From a checkpoint of a small transformer trained on Wikipedia.
Size: 9 layers, width 192, 6 heads of 32, MLP 512 SwiGLU, vocabulary 8192, 7.13M parameters.
Architecture: RMSNorm before each block, rotary positions, no biases in attention or MLP.
Training: a variant of Adam for these matrices, 125M tokens, 3803 steps.
MLP neurons of a small language model. Each row is named by its layer, matrix (gate and up: input weights) and neuron, and shows model dimensions 0-191. Each number is 500 + 25 x the weight over its row's rms, rounded and kept within 0 to 999. Numbers have three digits each. A neuron's up and down rows have the sign that makes its largest values positive.
After each neuron's rows, "fires on" lists the tokens most often at its 100 highest values on Wikipedia text that the model never trained on. A number after a token or word is its count.

L3.gate445:525528498462499497492530531534502490489475487474498498503448542482485513510476518479497491507521480474491527549460529527516470463504478507520546460478478478496507475498502553501517504503510477451449539541474506508493505532486490507518497500509510515559506498492561514479482460474468467451506476541472554546492531481456524523501538538487516475507499488499494500501478544509525514542475476503456470521493512494501500538499481494512471478503470535512529488450480485546454468504510546486465492526515548486501488483496502522488475491509501473514489504535472470482479496464516532529
L3.up445:468490454493516527536487548526490472487571495500489516490507531440458542485471493513495499513532517511522470490479512484498545464530507531477517485525477497505523566543487484476525536521512498495487496535481537471482460500511520485491502495516481511523443524493506475493471476500514474504491514474498491484464516494562483486489496472511499478479450473517480470538510504541497512485535490497506544522522505496534458469516502502483466492499523499487526520526526511511535494508515466524493482516469506516526473493520534565506452534512532508499505578521481523460507499466505488488
fires on: "ge" 19, "de" 17, "re" 7, "que" 6, "é" 6, " Santa" 5

L5.gate288:522483489524470489465504456481515529504537510501484511526488519500496462535550494531495527550498562493515506457521480503506470503463496467501504447505525520459514484485499487539483537537490479531474467474487492506493494529452497458486457532492508490469493520497486492497478496499523539524518474482476517472541474497528497529487445544523511503536513549486518527489481497529531443558496533487524505495477493508535512460502523473486504488530518535540537489461472504490499473492530519449510493500541504495549522489500493461472501502489516473516482532502521518553541506497511509505
L5.up288:521514525464464513488486502477486503483551511507445485478499460440481473501513527511528460476492541494516542469511482518508506503490482502482480467465529481484514480546485507518483494543505479499523470423489515490435482517515522481491435495510486495495546543495501508486503514546495504472508475486484520535539499496529473555503480482480505497540494494523524525524507499536498478499517530461503505495496520518506502462461509484499493503523502524526511447493500507554506510546502514504519504524511554535503551463495502515460461539453513506533512517516487471518472498509466530496
fires on: "n" 27, "in" 9, "'" 9, "l" 5, " ×" 4

L3.gate408:493443489528502550474497506535512485463484487545476509531458522499438486519532494484471509536470519478453497501490474479489469519481508518468437531534518465530506509517420465457497513514460506527475474464517487497490479490487454478505465513484503479488495481431515492513522524525505521494501476512539520475534525514522557514492505507488501466541481455537485477488508502509516536491495532507502490522507498527480526532521470501499496488510485521492494529518493487510471540488480536517486491495553453503469501477510460528532496505513512487528542479516501485477488483511472494536
L3.up408:505457492466514512482479489533531494457479509480481485504468531499484517529501524499473515532495495490495477556509490483533487465472447489465477538500475507506532540499450495481495458508500477506506508489517470492500453484492453502530443515519496491492504502522519494511513535562498522499486486548533498514503554500518499501505529489465524501501472467538447502481525529486488488462523509503492514514529486506516479503484454517504512434491500547477479544514494479508508515481497489522538481480549442493450474475513502471505505514504474487495491445541516459455465494493455475518
fires on: "On" 18, " On" 15, " Mr" 9, " Jr" 7, "han" 6, "na" 6

L5.gate82:501540489568437512468505483509513561487473504486485519496491513467508463475508502498469524504500528496486502530487560507520483494511480527470515482499459467520430473514496509485472496486542505542504487463517473479482508513515496476515509491478534517553490495508499493479493520492491462479490507522472495489512494488499503513516469491528506499563495481552563532432472502500505482503493491482528490465512512475494514508567507523475462436484529573542512455494511519473486487508502503490467487474530491508509515497484503486459497521478505509527511501541527528519541498518496500508
L5.up82:518518487500502461512514459478476526530486442473476496469452475523512505485481531498511523502482475489517502507481490534528446521479493487483540457489485491515469456493522565475508533525526495530499506464465499506507505495514475528491489481480484518514503484523559485490548505491501485490472463507488515472476457484506518497515435544521492484548530443534542494476527522533520476514510451480474505486507532514472565541532518494519488484495519537535505519510508492492528508510497502494495539493504475480462487455490549496442521517483490485526477484532486490519521488515516495526
fires on: "n" 51, "in" 7, "ou" 5, " Gu" 4, "mi" 4

L3.gate215:532501503489467535443485490507476462509479498557514528521504518489509466532508494490499469508537510494492520509501569513488488501493477464516500498558504476447520506503510501476494551481491512524522510500481544540514498480555534445536471491515468510474501484499520462499496487488511478489471475487511462491508488494509483470524453506520495528503507473496539481495461501490477467487520471471537476489451482528532509492500457494528484496492477524528497542510467510509495495422493482458508525522472464492551536476509481535494509472507484530525509514488449510493452491515501506552
L3.up215:496549482425500498485449459483478450487486507551493496490491540533500483522441487469480475481495467465502524521516515489522491499505468450543497501559472482475562498518479501489522536495520478542510520509460504519539471477504525502497490488492496501487534469534517497517502492474554428451503460488495492510503520480524470447532474533474498548474527475482521507478471485479503459473534462497520515496481501510486493489495501500505487528472480518515476528528477492494526470467506508485482522491472515506526502467522479507499481463467516498501493525497487519515478515471483484532
fires on: " Bel" 19, "um" 10, " disc" 10, " arr" 7, "res" 6, "tic" 6

L3.gate104:477536533455459482509504508479504499521469496523491493517473560491507483517506470552497507494495477476511496501487503538507481491518517455508556502493533501518460489513515528529529499517492482463503501544465486508530497478505491483490508474530534514560472538493517491472505462498531468468502493487456486488495503484446491512491506490507459494499474492459482507481476510553525485479505492462512483521505503522491548552505507479492470499453485535507443542553498500511463508515511534523444497455491502500524509487457457513471494495505510522513526512450444527548493527482518469517
L3.up104:493499461499516496479538501498507447523522500494495456538491504535518490513483499518503482519496499533500486499517470477502518537504487508458497489486467515489510532513503507515456525497555515544471493507468482473455477499455505513472487529527488486493485491492471478469519478435517500518455481497512551459507514501502469488528499498474530534518478521529544461498487530546491534516452500489540488507506527462503514519521473475508535567437473471527498539510471527544528466541532500540476491506487516490498552446468512510493534465543505495507492489496473489497515481497473507508
fires on: "s" 34, "." 18, "d" 17, "in" 13, "on" 7

L5.gate380:504501474511521507443532503441526502480536519530540477482489458506526493547497508505491496519523494539486515503488521465479511514508550479486485472503508513492496515494513498500504514508474482555467502459455501465461493512494511488482489500478455510497507509482464471502533551543518478513541504474482487484500518473525481501503501441480503526551488504520523533536507485457508537513477532503507484476517541514482490508485488473487458520519521503470530494523505463518521532540524465479460506536501508512486565480445517469528517494466499519500517567502440506521495493517465499469
L5.up380:516458499501507490540500481531518472512479487473492522506519492487467501440547522489529491476518502483511566483508505542476484473488493448490544524500469506485536485537503517517501447521498503568504478508496528488473490451480500499540489480492533465508485533522494516506528496540501516456494509510489472520512482488524501485498500486492493547465513523498476457496476551501499530543511477508472555495505557494545475478481484543481490512472464526529525493522507477493493444505450493504503520487492532502502443480508494515533487526506512490495567486501465534515535499520517470490
fires on: "ing" 25, " of" 11, " From" 9, " During" 9, " during" 6, "ed" 5

L5.gate473:503522490503493500501516520514497515535482521522519513509469479512467505472512476534506461519486523506465516526521503477496512541503540503472545511533454492509544496517478506530479477521527489459495476522485513483511538457532479478489527506480526514471426477481484537477480502488457517508505468500516510529502504516484518484492468500510491494493499485515433531539466524492483533498524458510530423529491499502495511519462467513496501498498509515445479528468496522486510535511472528517522508514510448511467535491512557488465507444535522516514481496479491580483481536517519501480
L5.up473:506520454526494504517506490503493502537480485546476495496445504497474515476488533499463508527508523477522477505504479465499518481517500479504521534508534508496539522522531500509449520462500514520475471521529472488502457525458494486495480460465526533512464556498520485544482487492498505544501541536473502516544538526492513460501535490499467499473529523497450475523522506508538523516518472503541493503515470484480491501509498526493541544558491498496503512506473494461496479445432509483518477484505498481507460484440522483467545482478500498530525530468521507493512507462490493550
fires on: "s" 50, "la" 7, "o" 7, "do" 5, "e" 5, "da" 5

L5.gate36:472514477494504494505509469504468532501485510531503485525495516527489490502489502528479494506505490516496451491514480488503513516539544530495517510482509492487462530495503570462474519536497515527457478481513477541518459511515502472542497516491504476506462547490499455493466474487534461487549500551489508488504521503457507515517512515547494512495488496529449494473518530506484515504549505475493442514520478494542519503500472503473478531511504490503458523492470553471498505503453567470496479493550475469513527470439521462464465471547508465517519513512514521511508520501471473514
L5.up36:458499502516445515490538514473496515497528467542542499489518523532518535496512529501489426479532495514505453520475501521510490448477559499517545443481479497491486530530502486523516503526513503457503482565519525526501527497460502545504478507488490482444527508528519531538455506490522495538503499541444482518442518478493477469495507488506501519486488477527477473520516504499502526469540503506480517496533499511499492482505474492491551489501484437493514506477518485467494483504510500532493476461547503513533536532497497476485506494489499520519498482469523550532486489500490527500
fires on: "t" 20, "s" 19, "do" 9, "c" 5, "o" 5

L5.gate491:534504516548463492492478467498513536453530508513490535510514517534522460506479482506516522517496558522514458508498516492515494528507483480536525486543518497490520542453563450459498460471478473513538478570509530508530540499505527485494551484521495477535465504520487514515516519480505502481517522480490538477525471483513508502482507514490489503527533525511509478494491509451534478490500485466513487462453531489497525540466451509498509460497490511480524485522535462475492526498497500493503480488487558470517459563504486463544482500496477516492509493505484481501513538513516476487
L5.up491:556453546532519510482476494530504474500521535537512533506537487479456543495532496533498542463523525549486500492509489465481506495514478463528435473514538478495499523522490465482477470488474449502497513526528493522523488531492510484498500478524544477486544496510480466531527518512479512489462519505497458479528454507464513498509482575468515503516462490517505523474507525471494450529515504500514503473507524524521496461450506498513512515525455510490502527486490486475492472538470501515510501531506520530472498530487516466505510517490540497539464511498531479456500519497493501464
fires on: " of" 20, "a" 14, "ng" 10, "the" 5, "est" 4

L5.gate260:489499456503489489511507501499513537474531500476482532533479495522456521545501457480490533530521508511466448520461509495495511504510547541490442484546522455503464526483511452499511513500515547492502484481495558552554497522495535491475470515510531475502509511473525484514456536504518496474532507536508520521526501474517485498478515511493480484516509479540475472514447531460533533505483502470510509445523479519489469496523508493460538502473506467481528502502500520517512513493474500491493495494507481498526520545467487567487526512507509506478501514475490511513561482538528516542
L5.up260:452486479493512487480500502501501570499513484472489473541478483505481525506494514447535460540508484522492484520472501496506529477466527499515492483492545494525532560566512473510512500524545510507506494478524468505500495493550461507449482504470543507486483527540511513490455522473505465497506485559493494527448471496476495489510478535438494524513493536537457463523511557481501514489555485453491490470526505499501477481488468522501490515503498453473520516496512549503487483502497496462477515476491519494466506493485482501485492456496467473496523472507473476504468481501511530491
fires on: "'" 20, "t" 15, "do" 15, " |" 6, "ha" 5

L5.gate197:496465570525499513539467468534523510478469542476483534458464511495503507526494547464465494500495519563491539475539454479478487490497526519483524502496474483517547523481463499502459534494488518516481508478487509504464541498499490506456509459526492528505513481492516481508528489539507494507499496526490519487517514534529481490497480508507503460552533505503501515487510564541483501498519496519502495485523517530470513469479551478489518529498491539510523477491455490487483492511436475502462488493500488517503504507496480449494461511503521526516487518442507530464510508454486442475
L5.up197:512521515549486538502507535532517483465495542486506458454477479520514504496493532502504467514498473502509502555527541517518487525521540483496518499518490475553498485511448541478460488544458510472489540536471535532477482505513499477516493509482450516456493493496493491467532501525504514460530504507483507514461506492474475486523544525484460498524504494497493448511497503491486473494508485453547505488528492510515490514486522513486531504518491532506489528443490481506525513509488464511510567472522506501495530440502491465481442451486462518481513498526524537473502487512484525537
fires on: "r" 78, "ad" 6, "or" 4

L3.gate261:481511499522486494524501500496452518496475506546519524559511498496534483567521518521458489553501493489522476470533516518447466523492488508484513503524527475505495467483542529477520462502516526500498498518484477478517513505501476530499513477509506502488530508519506474492532516498498513523525466523475515500533482507470529523504459515499470483476505512534534484480479485528537476513490488483525450495472466496508533500488514498484550498449511497531471524476472504454436539505538508499492530462538469482523506506500536512471502431474495513481525480441524492546508495487517523566
L3.up261:514548487511493521546489493522471489511480528544507507495495474520523464506496524528474497540468487522518450495457471549500482517520479519463501504519554479559490500504510473548525521526552496514451527514451497466516499498489530532478450470500466500511502499536490493474493454461502490498465513495495510491515498521484498503498488482524535448491518522525496479491515510529502494493508435500515492532527489488503487552533487566509518480513464509499511518452496538540482537527535458474520504507513514455474500525459522498483493490519483514479489490508505499473470500462517529545
fires on: "b" 52, "s" 25, "j" 6, " al" 6, " M" 4

L3.gate158:538481544499505482506468499506536549522468473536491520530523553487529481492525499495463485515523530502514478500478528461490522504543486508502515496511504451500545512438493504474485518503446484491425472475461506491512487541475469472536533511542459492468464503471485513484469551457481524503522524492534541488502525483506511517496507476463497500521474472527486490453469502537522514508491501471500509536511482498517534516526487457485495451493516493530486521487464458521464506477506501494493530508520447483533506498458470514487528518479520534520515523466501508506492502530493483484
L3.up158:501482539460517516512453443524537504500486497509495488523530521500514511504490533513477502502487493522555492516468528462485527492477466501506476498526520475503555525463490468495512534491470464509475499510488506503511481516512472481496536526536460478482518517498473529487452543486485498437522527476509503519479531459484493516521545470463559470481513481512451517474478507506509510465476496510497530499527491526503476488505505460495490477481527499449506561533445464515498494510545484484507511490519457457521478501476477473489528519524536518497484524457488537471482514485500488452
fires on: " |" 45, "." 22, " Jr" 11, " ." 9

L5.gate322:489499488496504461473479487507510520546483514491521507488508502492500488498506509517480478556532518506495539432519506476484496527516481523484504545482570507496482525484520493536521514510506537502492537513521482530523497465526519466521512486482561521551482516495513486495433478545522443488499482529533509515487466449504508514489512527512470516474481512471501521514469487548483464496503492460512513490545516517512526513476521466541487508497477481489518518517519543472471457467487530416506498528527537519479513525497500501469509503488488508485491503470504516514553509468476475546
L5.up322:525480491492489498486513494516502509514450522473512484448556443484477551467544468518480497484495508500501512478440475484469505530514526523472514521437492504489494540475507477484444471505472537536502489529466508468491497513518528511556490470530475492506484555471477493490486516516496494526531473525526437531486513491491484483504490453454426510500467505499537543494483504515538494512518481508495503494491479524520491510499499516499510501489524504555513483493509470474465502503528467480484538519456549462509508506484466482478506504495486524512507517484529543516483534480502513507
fires on: "H" 23, "P" 9, "}" 9, "V" 7, "D" 7, "T" 5

L5.gate187:501495526539538530504546490509495471523504469510510564472517529506508473514531536512498501496491516475470494499519489486507497490502537549534496504517518518481465498525492530511545522495537520509479478487530543507546521514524478453525510510506558502465523469470524502510459524472509518480497489500529511510506479510528512508527514557535458494538513505507536478458494499514537512522569496494474502504496502492507548538509506510502499525522535512491498455520508502471444485505439566504472504520537510449493506503480507492462515509489549512477539487466539482503467518472516498510
L5.up187:512459528522515522531542511516536491501457488533510527468522473514479478495536512564505465474464495481476519526492528456497498471505535515473519463530499494473481478498503521524527477529494518469527520505532508481509518503461465487545512479474515479476559469504520501493511533510496507530526497503534481500504509499487516529557523498565470477468517520569493496445502467490482489517464511506463509487512487510528519495497500508509465494546472511520444492519547493527513497504470484508518464479516518475476461496463483508487542475496525482452546473470478490491498475518490515469
fires on: "y" 21, "e" 14, "na" 10, "r" 6, "sa" 5, "a" 5

L5.gate375:477559468561442501481501508514506450513467496492512510498526485518495502468494520467475509508557514514505536498497498446536490509527510493519503489483513485471544500517481445481501501485532524469513520506470501511476490490503523509478504523498495474482519543499499480468534487528476520477489506469513522504516524526513566521507466448486487460490476518480529559474513489538504465537504507494535518494429570512462516483477492444508487502504483504503498493468519501500525506525452484473532489464530504500479515539481525469508490505500528502547466493497478507499513509503530543475
L5.up375:500508521536482531488521505498497545486498548490522519517545521493506510489491461447491497427497511475493496501474509527476488485516482487487484478511527508515548529469488470506511558546512469474501541482530499496486493481532517486468512502520537465465481523534497503502467506464499483559504499470487540536519548524480515489470507504492485455510471460459489541514492512576472533474487518488516528476505537504470497461471503474500499504487494504476456468482504560495507495501490530520500453486543493501478523516490491537513507544516480485518511480546505486498500537445496510495
fires on: " from" 32, " at" 31, " by" 22, " (" 5

L5.gate46:496478509477543483457477511545525511479478534514488490518485533552492506467490502514511483505499504494462496528479518473510500521493515504469491506533479516522476521527504542513528524532505533483491519523537504513544496471499495486538539463543485468499511482457483489477439494490494461504507528548540487473491509481488512534498514487502514528463479499524479496431508507537512504534479508467468551492487475485469510474470533538504493466511482534534513444477468519466478507441493540500510542513493531475461493495478448463468482501492525477509518503460477514523484476477504515459
L5.up46:480508487513566503491445513502496474484501513551488471509487486524495489529487510513453498517486557464482487543471519520512550509476472498467486512488451477487461517539486498513494469473509481526493522482490513502496538489523468521471513455510489477458514514537468486479492497476459527477506495517501506496486505499496496492524517484480454446500487498492495462469534489504506514508497496546489465507544529520487479464521517437507500518501532517519519496545527519462438491495535467468512530500532539489515532501490516478509499500480499495466566499455466486463471501519449471487
fires on: "." 76, " appointed" 4

L5.gate156:528534475556498468498505488469496491458496505467545546495476506493511493535514486433536486515497499514494479518475523516518520497494508472539512475496521524493505479532503544541523498477493536525530505514450518509483495520548507492512503486481502550490490528529532489508523530477477527531492469509433536489498496478481562540507480475513503483499493498498485508509522518489536452517510517499497496481453489516507507487535460464466499507496487502472492492479492589555518547484460462492480500511496503508492519513501540458517473482492517470543477502538461550501498476504512497496
L5.up156:523496480458516513492522520471497499524528532502513470546484461528493517505525481478494500493473502532509512488467525505503461497515525496520491475485490521507448483486506486484528563490474564468481532517506530450521476464489483528519541513531467465509486448489553546502488541520504484479521477532474503487489539499504475511460483484509522489520492513471510500473522502482512518499490542446457526468529515510487516541514566487510502500489485528497533490514489476499516477485520519516492523437509481510518449524471485504497512489512508533501498467491470506518556514542550540533
fires on: " at" 36, " and" 24, "," 18, " in" 5, " by" 4

L5.gate437:494513510480482483505530528459513468493540443521505482478502500504493506513467506492479474473530487517474477502463487515475446533494532462517509454534524471525486512533507520510508497502520494456526505488522472488498527453513515475465506571479521524452483547555528525489501493492482500508490460524499488542489495449531510510500491465522483503534514553503513482534458453499529490468549504472481437515493500511464482531454482488501486487498451476500528515489496480489460482496475512481476505519544512557491474512511522530520497536468523523526505518516481512487505485466504504491
L5.up437:497546511500491475443473488442509498540483482554548525540474496511522495494497523490436461502450477506508512551454490538518494526475519517447521460481468493531462503521520529506532520502531473473485497509490473503508476461536521497477536487488513479502519481474549488515562506503509483531517469502501486528513501452491531484544452473473496488518494483510509514488507475555522508482486492515529457490513492535493455478475498464488493495506494462522530518498468462494500521500483479522502525490477533518533503510496485483511501501541519537526505494497496520527491498507559526479
fires on: "s" 31, "\n" 20, " of" 16, " Japanese" 14, " UK" 4

L3.gate111:513499507506475493452512512522499492498479496564501496519476477505492471546490482506468513562551493474530488487480503488496452538497510503486504524495514534495477546505547511487507511513484525473504484504499475481495511482508482513492518517511480531530470530509538512461467473451501510479535484504478524518475500480491478552484440473516495515498526466496522459463455450531484521534520459485539449508479463529512502507474493498467430491454439517494499506465447511467493510492535481479491498498487451499515513485454541502499467477484523503535492493485475519499517494505500526512
L3.up111:487509507474529511485508488508529461511484481552504505534524506494494487488472512528516512508537442541532497504531508534498515535509480476468494537515509515495546519503522486501518514512541474502476480502514534451456468496486481517528490459509458479487514530520462543512452450473515530485482485519497507517434525507496471512490486472515510525486544518542499460492503470522479526491522483501502474532489510526535511515482508559479485505442494510484526535487500515499529515509523481480483495481480509451510514459456550487506497463481516528477492422462494499522529481536498514527
fires on: "s" 24, "=" 17, "d" 14, "ad" 5, "j" 5, "ch" 5

L5.gate363:496458473505492510483493520499489511518477478473492513464462492523455518487487538479501517530505510512484490482515459483520488551508502536467501506481517488482484507502469470498485491516488512511481495539486482468472489522499512519564561482447514494527481486484544437528543446487465452490480520510544508515514477492488524461500513503508480506473543485523496524498466535508480527480531482465515432506545513497532494512503477513458478523510462524506486488477514534495510498496490534461510501523515439490494493483446472494500486514559490512468520491472521506473542512480498560497
L5.up363:506512484497505507459505505463460469504542516467481499516458448457504431478493530477525498493513500523489507509531518526549498514483488544534478514522463529509515504537539488498509498481498515477512537512515514525485504436541494507509536525445495506512500435534491479484519478511519494507531513479491519484496473507506514455503462506489476537489491462509457482492477460500469475473544515489479517495522485535554496504508527498527496460476483528513478470475496471482508473510518498479465523528543476493517530518486509461472529519505498533487472490515542547525485474511539547528
fires on: "r" 31, "zi" 10, " It" 9, "d" 8, " most" 8, " both" 7

L5.gate463:497499535506492513543513541479499494484488526481535451482520525484506508491520479546485498498526493505531463535498527507526517464499476491489512489517476464488555539518497502563491517478541546514449547520489519513509503487508509501496504514504517492463502515463517533533485485504468425544488534492490497478476497489483527503523518467504509540560462476512505503528489486556540539488537578513493479488505490484511467469535511514466460485499477490457493523498483518488519503478452480503517494535518509490491509492484532502528481520511546493529506483504529525484499461453528480500
L5.up463:539502493527440499505513509541476483498463484493570541489477450465493525494503545514485495478475532486477491494561504489484504543474478479475455509504445494517497527504486467462451496515494504473440519508539497529516507522546519515469492482493500488465514494464486484509472462476465544516499515505445493481472497548493488480454493490491470509535532499497558495501480483510515518465502500527494524499508522501467496475502523483491510532505481476502541501475542453471482520543529514495526507500480525519523496525484515524515467485515483525447485531490489522534501492478512509533
fires on: "s" 59, "ist" 5, "er" 5, "-" 4, "n" 4

L3.gate240:505512480462556489526520453456537547514473542439529474510512540492523531528491503451454544473550486477517481493458539491503506518502509483511531488531496522486512509516497466450502515514467484456480502511502499494506514491496525509500508513527496500527521487519484505494483517532506466433509499504547459477505513475480496504475489523550466523527473517521486484490507508472491468527479491474511512465486512443518481529516502492507517465516495463527499483519471489512475563447481471497512468487514475476485494489511493482495508521515485494521492540496438504496510520439514535518
L3.up240:481467493530512537478491506518491524504526512460469518499535491505505486488508489467494535484498509501488511448525459499432532502502519475469467511500482527466500498504458449482534477517484497503506495444515516460499519519571483479512488483543542505490533536512536461524497504493543491518546451478476476498518475554491472485494474544490526470554512512484480530478473534512501461543502511522486509517467511478511500477496515492528520443524500492471519508514489459511478460498512485494457429517452471514489493499494541493512514502486477499491498535480526520493492514479509531496
fires on: " when" 15, " if" 14, " When" 12, " As" 10, " Although" 8, " where" 8

L3.gate297:495524454499458493498492500474474514471508503502481537471468490460490517544479509475526517484485507530485490496501498505558478505558480462501477481513490495499482506503512455497456502531505511526522492479508500508524496494492508471439496560502520479506506517465514510476534486434461490472503498527492527510530509524494514534522541525471498499514484530487470496491502498467555497510527482484475495510476532532482481533527451501561453543485522528489489495430506561513528496504491507524518511517463461471529511511514528522506476471536524497542476520515500502512502506514554527459
L3.up297:510478498526484516511508512514496503502461502472536503511466514528487488504496488472478505483493501524493519536537478468495481522506471522488500498499454484514541512525507494497459469551478517497492493479522532490509483478461455484495509472540493466501462494470472489507521555545532423499541482493528502507540523466502495515467536498497495446488458507531549523531538487531523496474494497500502524494493527508483509466520532508444551474484459465524503490483528531490483500503488509478506510468529501512468514554545513532479476504506539441525509499507564517476482522456503499515
fires on: " in" 55, " at" 23, "or" 7, " home" 4

L3.gate228:512492520512494524518474510501481458510508470478503501553527493489467488485519483531505522557524510499480476522536488476496499500478520463478509484486427536539486501514506498547435540516491480493487531496484453486421474500516479510492479476528513507487510527492463520530454530491500501497452500512511453497498514521507495486494465440464509502513503506517503495537483478492450547489530489489463453541539464467487505473482503513476490535488490502511481517471526544529471510540483527481474522522505512531461493472500457509509516540499509499463509503487479503507483538459511477521
L3.up228:498472501522476566544513485486506496502510523469506501507526471482486517489516515501485483535487525538494428506533503487506546502492521519456480510484445498501510496466520505507502529564506518500534495452489478496456481487507462448521504447522492500504484495457485536493512498480496481478479499466495472520504519522504473540496503445507508503530475437521481482531540495477493538503482508505530499497528478449496465473519534521475571524508524476515492497539524556492491513541477516499507512507539486538520528504475476465503525492486544491514523487504477503518514473500458474515
fires on: "n" 33, "s" 27, "b" 7, "d" 7, "ists" 6

L5.gate42:499498516534548452495500502469513535512519551504480529541481471525485491507499510486490565519509499502448502434503531472464518527460521509495484511520529498515498488505536502493450475512523505474529522502519452511532484495483496459528499477507518487556510484495534528519481484514515505441475529517502499494510460495495496492500541523495521496535505497508497514512519514491502493486480502454483534479472502490525500529526521554506498493462486469522516526521478529486476508411494558487543559543546458504516464494516512489481513500496478471488475485472494486509506523490498539511
L5.up42:498501473512506494453540532503500519457490460528492500466504484481495558486475498471494513482497502528480543494557541509464522498513478534503473441498509544499559491488509478457525464499559485477489509483508479500504472553519506431481450517506509489486525500515488493509536509481516509506507498493553449486497499479487523514531507542509513474463479508516499514498502505507471478477502530497476547458457546515480444488545490522520473481521467509481488539445471522503557510507488512498492489482511494507498527475502538510510505514482485539495501531484515532532474505485504519476
fires on: " where" 18, "-" 12, "ter" 7, " when" 6, "N" 6, " boy" 4

L5.gate109:527476511565500515521528495512550504524508501498540519539505512504455481519496555514503506484523551511485490491516506459513512513498509481471515490525505529499519495525452449515531508533529493495501490511519524466518493462471499512475541553515510487482509492526508484503499545493564482546533543567545524479457487503488509504525527531497477501507476481543476491492537510498513497463532534492492522510526527488510475478489477473469511523441529488493526494531501523499512469543489510492479548504525521500522482464505543494511483508454541509465531467474510489473482509518526478528
L5.up109:488528535528503481509462526513501529479490506499457472486467497506525543476526505536515490507479431529510471516504489517482522499460497540456506484539520500500482534501455500515486517527499473490497467515466488501502466502478508513475544537478536490524537509501473531476501508516531495531488508522490487513466495467468483515493532499470515466466483510509465527474521510528484491526516492483490499505493460460460466518470479464515532531536487474474465558503472474491499501493489474472436549470498499464508577476496506483509506452530503470486514527471463489495508503545490454503
fires on: "." 37, "r" 19, " 27" 4

L5.gate337:492519515493530483478460492526543505531486516496480511528471528503479501491479467500506517493499453489523503502477504489503474538515524501524581539494525525504505488511530526519467482500503560514480470502478496520556539492533498495548514476478500536497523486486536492530459485511440501511532480512533496553480477483499535508502464487474483506527505517520532480536525472529558490524511479471494467505502477481511520486492524525504461542487527493534502486483516490415447493502486520470446514524499521468478471528497533513477500515476489534503488491462474476480481508471503470510
L5.up337:507495508504494450486483496440524549510516482504484469517506531469479521454487534514523464461494509515542515499503523490465490538489502531479507492496480498526510506510555495486454488497504514494517540530507479525488521474507525477521531529547510538514522558485516504500472486512466502490486494519514436497520528440520450534508475455480494522497509521466509538479486476512513507538544554445494510464475500504504499496468496496514513489466503474513509506564510510476469512477545533473514503505457507491462479491487510441518499490481489545495486483512483485499502526512525443494
fires on: "N" 20, "K" 13, "P" 12, "E" 11, "H" 9, "L" 7

L3.gate57:506578475539480504534542483517511495503487468465497517500501523450495503563540494514500476494526534477478477487518509479489488538506514532486478469471502502509518496502472549497561493489475505511508479514517485521541498479520476474518515458559537512474467508430480514502498492499483470478482485530493495534534494524468573525486535524477537489515492531502478502492501513519492551486514546503524490515501524490495515510490539488521453500518491531468508528486492527500493455507475506529460516475510486490528499501519495519515536530487510490435502490502545538516510469497535476517
L3.up57:522496484505488516512540482464494498503503476472528497494515519470473466487509516506515469536448524502466446503551461505490514531457479529500460450510505495483495511517457519493520498559473490523516493487548527460526459503499481449481481482504528477511526478483493496544527529513521491489506492494519478536505501488527475517522517504502506455526496506496502535467487506493436516431495567534496546483523532482500523477505508476504478530524519508476530536499521500510486503529483514548478501487506531500498498507540503538478543541537519514492516505500522565547515496526500481500
fires on: "es" 25, "y" 14, "e" 7, " He" 4

L5.gate127:489525513500467503523535537531530529486478494482495505463472499485500517495498492549510463473549473490506461462485502503495457534513506546504476518544514485496536501537537556481500499523529510492507492498488483499531524487525493519511524495470518512488469464496479467503454518543488469524534498502514510506499487496471566478537494481501459500526544500517498517481500507461526509523571547502466467511512546504509465506532456510496507492479479442466471486466491498462501515510499499498507469493554494456480483474449535501452493491517556503491503519517524506507498534473510480515
L5.up127:514514510498498544490473555504473524517498462515498460499512527507514485491508504522510496497461537496525452534527533538482546458542533465479489495552517490508481517545509494508480497477494516457483507514485508463474486520554544478551484499499501501470481488536536519508507494509518510487527517528503505504531521481464477468507477492529504490541487502520517440532492481517507497507472524510513463548495482451510486492545511515517491506571461507436512534535507497489455510517478492516500491478491538525507515493465471495536479509511494515487473553477470482522480470513510452476
fires on: "e" 19, "-" 13, "s" 13, "ise" 5, ":" 5, " of" 5

L5.gate233:566478518485525535517470535514502470504480543514506531461503492506544508541504473526492529562488514494466492527487529477483456506537487521503459532510490493484491499466510503529518475504505501512493470500499505465494502465525483498471476525513513474503484492538482458516487525499508531478533550433497522487527479491472514507490491501493511527531481489490525536483448492500474498475448510457528488464536486486475474508510461534491483462463521470480519521549503501472477496500460510557468503520505481490539520483481496527489522454499514517463526497493501570532509497525511474471
L5.up233:447532468486534479488522451497508473510484490502521490516487527452518516525500518505505475500532548533509509474479505484483506451510519492529504500446515505562513463519525510485497506503582498491454517502462501511477487485485491494496505502504493511515527457537502493524483514524463497487478476512537463503475519471487535499514500489511494474473497444475520497503485513578483517512556510472520498487494548492506513498496508535495488512473547501509516507534481581488484453482495507560521459483499501497500511485476539463454511471516491478501506511481529530509477482496455516489
fires on: "th" 21, "ll" 12, " ge" 7, "ge" 7, " end" 5